config.yaml
hidden_size: 768
num_attention_heads: 12
intermediate_size: 2688
vocab_size: 32768
hidden_act: "tanh_gelu"
norm: "layernorm"
positions: "learned"
qk_norm: false
init_std_up: 0.0163
optimizer: "adam_variant"
learning_rate: 0.000414
weight_decay: 0.8
max_grad_norm: 1.0
MLP neurons of a small language model. Each row is named by its layer, matrix (down: output weights) and neuron, and shows model dimensions 144-335. Each number is 128 + 32 x the weight over its row's rms, rounded and kept within 0 to 255. Numbers have three digits each.
Before each neuron's rows, "raises" lists the tokens whose logits its output raises most directly, leaving later layers aside.

raises: " through", " during", " when", " with", " via"
L8.down1882:115109106169111176141153176135104105118133090160148133142173126191130148084146138112116141149109175152193179130186132096146130120188097170147116108131160115123142114172152127059127161124075200161161088121134156088177157151126139158108130122171079190124139152087129151148112114133159145162188077076046103071085129124117093152134095171122108110179151139149068120146098152164090155166148187122111122200102161090191142124071100130120179184132103151173139132154098149164113121150167103079173105126156125118081144066166189135173127083107073168094123153096102087162058108166093134109

raises: " and", " &", ",", "/", "-and"
L8.down591:167108118107140148194145117074146085111121060172120115132149115053212067145174153118122114124144166142120182104159170083127119130097133089166164145121170113106123146148081056068187125133159078187128132171119068059094108106119103177067059127130102124134156125185147161203103109118180100148196088075089153171134108147060069164132147169112099116115140132208111156120083125160123115197137156124121126119047107140127091086133163123106079113123160116103079080119084107142129140211177111156114162112081131133101110163181143181114172070163143140100142154159127141151168100126177171146

raises: ".\n\n", ".", ".\"\n\n", ".\"", ".\n"
L8.down1681:153147054132157157120149126073154123127116088160101111084127125150089132148167128078111121083127099105170165098087150140030162115103177102135105085133084080099118071107108121119136079172150139160116131092169117094186108090161136112066136158085146131096134108180173093155150120188127125141156128140121063119142089078122133128132149145131093138151105157148110138120146118109097169087066138121106155058103107154085097125107132091114094111138142156167148152144101050155207082141130123195186141147121126143134182127177107123123182067162105131164140128092158104155132128095117114143

raises: "e", "al", "ally", "le", "el"
L8.down368:129169081171136094097190139137150082128146144108083112126127168131080147105150171126087081152095166176158178083143139155080118132113126118173159120100166115106130169083165181191136092126091151107103104108130090117174135131140127087089134132142143156086053117167091162160153128110098127091071161108170132088201079082093186089120113115155089124145108120115133163091113123102081160139110164093115135124069121108162160157127119091142113134152120119122101141187104061098094122148180152182121112099115171060074121108127123089125138130119077100141118110125087099091153132146140135131

raises: ",", ".", ".,", "11", "2"
L8.down11:143173120128109157097149146048161139119121140142165131202134065095114163143189067137131071109133133128134121086132135108122137145159135159186151153090173112109124132142118123113145116120150083141193092134165150047166075134136131108255124070190103156163089103116192088123109122141233121223202093146095103120148142117085170152122100183139133073112076187119156136126107154149136095205108135100085089084088083118119095103102158139119088119118127191126129188174165091157143090125136124147138142145144156108161128131165126099103149091170138088125126168126074118124105178146137051134

raises: " a", " the", " an", "th", "on's"
L8.down360:156104144132161149164175117107121129112167104119145156089088123171157161176159168191122107171148141173136070105088128151109120072142112183132155146130162130147188098163136165134166107128148089128109101198092130143207154166120139142078101126098105122070135134076113087108152113073130109170117107111160127134098114108174134099152163124126140189130109163160107126146091138140091161165068097116165076094138181080158139065154146119103176106128128176146126122112115168156166085149112141161151169075120127089180122180086154084145155143124139118078139178120065155115067161160187114122

raises: " on", " at", " and", "9", " before"
L8.down1733:164077125179175144111102152089101079145124160119154125121144119158142117137196175160143129096069144183122178098124063121141141105171190146111123100136139152130141099112166100083158068139175187099106130129165107106126144177153164060140117148138086178143089103176182125135153133108114145203172096126047142047184167107106181105170135145091151097128157086170109117054075152118102119125177176195195105130070170110086096144106140112114114166087164106075170111115126130139130120144169130141132168092133097134149137151114128133096142096161055159138087154128157073164038141132110121084

raises: " got", " has", " ran", " collapsed", " is"
L8.down761:077142103105118156123146110167131144088138132182147085109082202089082197133179103132115093083139129074170127119115136137118134128134055172150116087086184073144192085153157147150062180157143124079142083099063145179109131132117133154163143177183080152135125130177102110097192092120154101095150131078104154156040173104130095184150117108141130189107105149130115126133089117147152142092161104099166133148078164166149163135154174115178125090092075161150140193134207119148162165140125134155151138106046083155140149105105138147143108168168116186121101108129119135027151121158106110209

raises: " |\n", ";", ".", ",", ")"
L8.down828:183135094111104162126123145105127151154106133151134132134152173151102146085144074094151140124127062121149170170139119116150151127169166137091104095168123104062157193118192133156077127141107121158096084073153102125093107151139186104139152137157099219137140099137099113125096152123168087157125110138138112114133122093106131121117117148078133127077079100141110125121140085141138193084113113147106078094101085143157089129098156096128145151116102135153145114126100106141142073116143169128163174099139141077137107146163128146142156140109079123077132095061156123166143104143122100143

raises: " |\n", "67", " |", "64", "68"
L8.down529:066147128040101133119162109133120091123131173091181180137137112149227147148088106102146154114160119152165146109110117135109136051157093148115130143161152127127054119099151124133139082090152094140072027110115079130205087130111144154255133161122073144061160162147204081123124132109149139075163141223071173135149130142134117161118136111126139170110127142104133188187116100143130096171082098103110168091157190155119166142154122057162098168153080145135123129171132120124146102086141142137104140132182124123131123132170103131148138083120151153190110122109140143111112104159124141072

raises: " The", " |\n", " ", " |", " ("
L8.down1207:141146108137087164120146138144149146118152163123122120110213111150135141147093111092118138114149094122165112190088099123127089107159112096140118100171134077157078152107129114139147115073140163159116000122149136113210110134130130132255112146118187150095104139119162126184137096098110191130158114152130146149139127154121148133119122123085126136128168187115119134134115135166133153105114111154077142100083104125146127129143114135165088180159107150203191074130159124125116105140141088164113124130112138162152138135158116124132146092132111151161113131145084125120119134140119144146

raises: "\n\n", "\n", ":\n", "i", ":\n\n"
L8.down2464:133110128123171183106100080105100159166111126071151109105071097133122146150151124164235158116115136167150168104135049112159153148126155135112160119126078135094103202134147139126144080182141143135107060172162157105255129099150133131237130137119125159145113098106140116141138134127153149116157117150028136127216125138160127153131154128101091185160096219155135111162174124154086131117174132095118151093094126168106129077086146079109127140137092124172118072150142139128143101123139126051131165116097155129133118093156145086159138112122154104049078118103126108076161161121191103156

raises: ".", ").", ".)", " .", ".,"
L8.down984:144146117105111127136106143101103143124122153140162128100128135124192198158136124140162107105113105106071124157147087156128167177131178073151141130129147186134122160109122073083119133146198139161077129065172172114160115144089189173118050105050139115095104117138173103159199148105143111080171131150141112103092097157087121156123153163083103041182110163084136093125059140137053142140111126096059104096160134134102125139191147128123107129109129126129036089160124154116157112125166109150099136158168092120081085145134087120132190125153076151112140169126110117159169069140151125098

raises: " was", " is", " had", " were", " has"
L8.down435:083107121181152109150112082116071158101114118130099139145108185100139195142139105126177170074127166093129097136132127144091084104106134195142116132087162050114206140155157130121053187137139119103128138102068131148086059169124130115119187170173073153156101102120100103148105109128137162098186085164163214122137148104120138093147145071119121176110197127144085122129120071133155149107094168118131135091147137120125100137136113166140140103168083135136105185149194131115153125175165120159121078165078181119163121086128155151168105149255124076140121080086149172084093106124158100176

raises: "l", "b", "m", "r", "w"
L8.down181:164139138113072127124060093093185180152129114082106109136196147136125145168186163170136108114146144090125143144092098120138178163106133152139176125131073070159094101114127101108176128149167102137099208092131173154152066066152128130108137166152066126108201111109147140117131139187104147109131150129128188087125156158147132163080177096107130157094107160169143184152121187122107137090087158132135128091091136154157189151128144108139106109188131104057139131123142031101143163115134140072187156098159107150131128133153148162148142145093093182156129136101103122122109134084152177155

raises: " |\n", " |\n\n", " |", "22", " "
L8.down2223:162111179145104121128136082115091123112112187148144136166194087180113111144108158119154158144180143188089153130155161092115181100101111145178083110153092097151126134104144131097106158120199146133157115128146184092191117107126082075211124134114182087121124143142186129157125140147098103110124128134139167160160108136144149130166116116165136139131125209080111166128147119106134189133073139083072083098100163149081131143119151082146122119157062133144127118118141129129095110166158124118156106108195094096117120120161086099163158120100132105167138122100139160125128185161165139144

raises: "\n\n", "\n", " inv", ")\n\n", "\"\n\n"
L8.down1420:074134114116075138147111116058102158126139100166098062148122117121110119151118156174125083185100093110142068098080099213119120119101104100114135130115120144056100146109083180149106084197187124133087146111109062169167149167088144110094109124132107131128120109101147138113144146153125130165175144142075065138157092150141118113143210109143119162105155110122138186093166105167092125172085147071169089135114144176110139069137207109109093104120143103145105132140145184116176132141138165112127112107125112112152162188204069098168164107127132086155124177180129070156134139118136131104

raises: ".", " to", ".\n\n", ".)", ";"
L8.down371:180115134125162143171130165063114115182124096145111191129102107093091172125141090084107200130082098136146112131075117060085103109105148110117175101174139140155111131171161112153134135144084149192125120139142134109191081133127089140029215141128127178128148151206143150098091057169126111158158100142096114076158100134142105110173136106079087058159087105098050109074139136159142158083073115141131154104137122143146091205058115124181116146146141124076104127181088094134129096086157157130142144123164179082124103087161170146113157135153161134135171187093101118084114135101127114162

raises: " and", " &", " or", " et", " etc"
L8.down1997:141120140076186121131077155101135078063148103141086043127167081078122103170150084122136124154150120116104146090123204143143133144128144071069133207153121153128064124156178094081150165123164133145118147135147066072181133096166154096173140062135148135162166119144183112147108122070113092145162092083031106157119166100120101156128066101119111125121117137122128151089115101134072086198166132123100199113118084167118120113098157145119091174091165097135080114195142140147094149195140116143138134094170148131154143126129207134108157083115085145157133120137152075145171127122158112213

raises: " on", " in", " during", " between", " at"
L8.down540:158087149151114106090131177145094117157130152104141132132134113170201161076141167158129161165163138186127127112102104126148081135152154102130104096149096076113139074153113142096191138123143154120122073189096121118143071106142076080044169085113127122049119145119107091157110148104106124118145147111110132075138133123090116092112107116090151112182151072124161150110082132156127136139132167104135109063166159098145158156129072174158162156071195080149133073149137178134075186114067162143156106187237108115100115117152120157147140155141133111113148172165139098119120130159166134058

raises: " |\n\n", " |\n", " |", "ery", ")."
L8.down2553:114133131077087142139158122149118148126106144126103107156158086096168125091120088069128143110108095198163137183080159160141135116119131078153168100136117128158056108157099100133148113151106091145104134109108147122255103161106148168211101162103109121116183149169128087137132137185102137150144181150126108159112046142191145165110139140141144124094159221133139161137093116139087119144140100125142140065136173123114134107145135085125063129161143111154117123166115120159119102140166119128135098107159105152066104116163091111146156065180142121176116131093118147116120113148114142064

raises: " (", " :", ",", " ^{(", " |"
L8.down136:087163136116156128114149171099134121149107141086108139143125082107105116093132150093200113163083080094172074158114173130094173154147147104079119109117114079093131149145123154140064138117098087110151063073177153125195137095147083097119085099117156169178107143137164157123116122114165130106136115180170120113127143127095082171119120155122137134141147110145131110120121159187093149099111165143137068153108059057134108193159075106108152144105102153173125086200131063159138104120124145151145178109093137179150052161123096124149104088047145103082141160119062160189129098120131139160

raises: " at", " living", " ", " taking", " in"
L8.down1493:183117186130191176123096162108065148145123121174163106082134140141099120096072158135140144117200192130120117172099120132131112137082160118126097142119153115098155125130138128161118136140112139078109143182131121138127122182108117116066162107133149128138156097106093106120142100108124089212136122168103148056129124131125167161172091122114165120159146092134151156053118117124079098102139143132093085132178146073204122121088067158140161149077077138190112140170092116148101139156168179110133151106121063122182155090133147148152097074150131085115073134096090125094135153115208092117

raises: " receive", " have", " write", " appear", " make"
L8.down2361:081103147091140145142178101115115143139145194121133055114138136093153131152103183125122152160187114076085122082133130123180147141135179089111100135151095063149094142125186127096138161153136103128120170129102151143198111173152163096073142167120165113153119120116134130061146185121175107119119135093138073082169149120125119117099128073082086128140158142147135170126103120146125080077101128121127108131131152110089157134142114039129175123158172139119115116105128090146172152177077158183101097125110115126094125153111074160110143130101105059142115135138126109156124094117162119102

raises: " as", " ", "-", ")\n\n", "\n"
L8.down911:156091155087141119147114101103065169086112130147092146143161136129150157163146123111214104160139105129076133175105117092114112121103127080103122202144140164113160118116171118180185159135119120184124090133138174142131124201128156136112199170151127134108123118118163115155134143125160115112153167152089153132190172114151118062109152115164111092092158126109083129139124106127179156107071122116126134151204210073175123130192052110065144107105072102128119130183065146106137080193093130127115127104129124148142147087127148135070105132143146095104160169077136122119162101115153098102

raises: "o", "a", "i", " the", " a"
L8.down698:152064120161150135115090144100175174098142130118098135131132143113186134162158078136143116118162127129128173126129118138127101113108178118103139107126119056116155131090176130073131124115126136145114090091109150136188130177146085165096105087196085158149113121071177125130146049074146090138147134137116127152113136050174127069136137078169153134115110135182139177150133130141180156101169139099126119157176185158127064130160137079110141119149116120075163154123168116150171131150155130153130103121125110125128133179075154119124125117096116087098129145090108119086141131121147126113

raises: "ry", "ch", "rim", "cl", "ons"
L8.down1216:126139107123125147188111136097135099086132147162163127123114174102157126095161091136211109172117171123119137122144131045114089144115169152155118166137104076107190120145144101077169118133137120159086190149188149142254138107128093158073155141172115149159127116096143110106134127163144115151081124093171181103160156076065142146096132163132131120104144126139138123148132093122134136110089134179110127143121130112151129136117119158114160120154055072077120092146119126086174047156082093137176095107166112112091131075093165063109160115127111121079181171104113101143157102135127225098

raises: ".", " .", ".)", ".\"", ".;"
L8.down1408:113136106053114158134132161132146206112131130155110132130150105082084155100141123125162117125122166092128146148099121092144151181120122118174177143143141149155037175153126098066156145104124154127111111077106119160074112167144177135129058111116113130111096114136119092094135130097101100208130113147180056128169131173125182199115158142081082132053100176071098164069084126146076049130101151144130084131153128142124131126125154142125103114130140117103120146161090186120093132183148135118095112075167085134082108164153152094126120166112112135127140126167130149144112123113110141123